Weights of a small GPT-style language model, trained from scratch on English Wikipedia: 20.6M parameters.
MLP neurons of a small language model. Each row is named by its layer, matrix (up: input weights) and neuron, and shows model dimensions 80-335. Each number is 500 + 40 x the weight over its row's rms, rounded and kept within 0 to 999. Numbers have three digits each.
Before each neuron's rows, "fires on" lists the tokens most often at its 100 highest values on Wikipedia text that the model never trained on. A number after a token or word is its count.

fires on: "some " 14, "about " 11, "under " 10, "approximately " 8, "only " 5, "ly " 4
L3.up347:481529496513440519521528463542492539494454470366533511490435530543464439507487565487442544533563459513538534516480543482504539519448491487522474457594445591495554516542522489521524536552468525597508534551499506485481581453499574532439508515466491484544489509503497573520491530517425548470478483474594521537513455403488484505486526468485461569498549544501536550519455424525517581523568525524502513483531425492539439499561503513443484534480563514495536476516459504521502532500590503481584479510483400523512528456442516460471530453454440485427557498503474478526482567468458435469532512444468525538469506483452502487430527533523522485560536468513593530442502509493479440491542504553517502541505582502477384466466477503499577514472492489562527487449472450473497471482523495

fires on: "===" 20, "====" 13, "1" 10, "2" 6, "12" 5, "27" 5
L3.up1169:521552506482564479469466453484461473425544519491515516466452573533424448504522502514490480513467546483527427550512507545497523437500530442542522479503514499546497551435546498499452481523471486507550559550492501544518468515601492505499441508488511519469481517551458501562481434572445543554484509509496483409525559504481498586521482515457505536540496418455503528510503508550411481500414481483440459489544515444530479450497476464473618521468484533503581496527458508457567465499533483491593508496466469523492438506496527467563491449516507463471526536554542481483494514523450443521513497419471531515445461517538485521459447490553542447462532550485594574487534501508456489437494446480586540569459487505466488480449457516511485481543499489538485461445488519541521441444463519

fires on: "U" 29, "O" 17, "A" 6, "a " 6
L3.up358:476595535527495560508553487429481479550465532566543540490471461481401410481489508561490571478515528541517544529414516468443471413507486516452487494553508554475500591464415406488511493535428417505505574521435554510533491552443502377518514457532492595554505486436520535540492437519563465528515517491493485479533542489537509530539549528546474566557434475421556513468544551496473466490479431505464476495486520523486486529517486495485589524464445501485543551527518571440422562525505461448491519455537445552485478521477528492502466522505459475533513407496475500559494500533511497526486457539525554470465503510449504563477481508495544557518466503471513495475488445495572500519509416501520410510521542505525554491520546587547523504540551509504524539465445518528516460498482546

fires on: "of " 29, "who " 10, "win " 5, "won " 5, "s " 4
L3.up154:491520473529463482439489481556475532555456504507497552519417482543434492420486607473479511470522443552554538538569497474458495519507463510441494488468495518536518498456591470553530515541504524492467478553528509546501504525510553493503480467500454498514605487463525487431484499483510497466488463515529646477480503461512443476511483493419491488423539451455488473523484500398513469462514538476552405494525466479467496522556475447511518569455512508458524570519451519486516537458550472506495469482494478504516426507456490492522501560475562459507585491501431516509545528499590439500585541486495491568473505523499530498497500437493546542544482594507497527436483424473540531479515581544471445498488478533458452486488506485524502515488531451508499410514546546549508530448512498

fires on: "of " 28, "ing " 10, "International " 7, "Award " 6, "at" 5, "gave " 4
L3.up88:526462434463500480376469447491494443425498547440502514520496400499447510486522550524498506518459452476613560474461457544572485549464518544462554520509517517451443473472509475540398468503507527497420514546569503495505498494495506485524511476498465520442542458490550460535537530521460452519591577515502520440515554469458495515502487537558463523529525524457528542431526441462548532442479556523481507508512536534576507554508493485493422490469466541535572526424494503532540454470505497514466511394490538480461488452483521442471499482535527455488505490515397613542550520434554478546456463452540454411472471426447534449466560482498495499491508470461506428477504493421506473550556503534443482456526506582409535439540427532524519524538484499514487469434471493509434522461469584

fires on: "an " 30, "'" 7, "degree " 6, "par" 6, "previously " 4
L3.up810:485422491462411560446519428446466455496566515462466560480500473538510548448508493584482591568477498448506482501529479515393547541508515460557523477512526518482533590432557470467507464548495536498480486448584519539496491467511561489557520359472518472548483444486445522490467537565490496468447523507540608478499474565448570498485484480583531427475533452432504512539514530510517551501502502522513495464524486490464458546440510511480495546513537471518507537481485501509462494517524524563504498499462506422458489411510516434435451530487497537517437509454445506491481475445491475460510469448519512458458562473446464482459445542532526512460438469500483495590537549522501560532475569532474454411465464529446495566438468504516524539485381526466550511539496487459417529490437509

fires on: "as " 22, "not " 11, "a " 9, "of " 7, "in " 6, "s " 5
L3.up1018:590554455477503517472531417507513475490561508570468566476580469503459498489494512459522529465586463498516446528489591537464570507453483489513510504463425524447534512516502537477496508504522469531463505512524491514454466485502450513465595524492432487533510519485507523523492529488492432591454518512503503467544509551558548499497481572542429567540494492442475474486518555526520510499441485462537510558573488451524557508546574539553414460490513513589500567462472580477515505516541562510434436500529549445450508432491559551554478517491446535477607461411534513558514467518543497391540470463469513497560501462558524541494538436497535515493469484531523450426488541488511466515478544454555468555467536588526525500510493515457498534509473482549511549520534427542476486548494523

fires on: "on " 34, "On " 14, "for " 11, "in " 10, "For " 5
L3.up1022:538507484411532515453502443493529519499483499565467517497545490525452509583493491458542500489491456491597536422474464449503516509486533481427520438467402511513554513557487420517513549475491511527433498493517468445523507494517535499457498481525480566564443502454571466554455531387474453458467533512463463442588532506551519554526496499498520517461453441472533501561517514475440547453485481479470486630391472571423521411531539506500478561556508554477494573474552494526477553477480516490553479533398463492405489494507454476524513488603551449485547555478486547513515478539520508502510489490460533431478554515376537422508470487497501476558511520550536502445449458548482479417502485487540451520460552480498562457530518484509510436586490540507551476484448524478436486492485578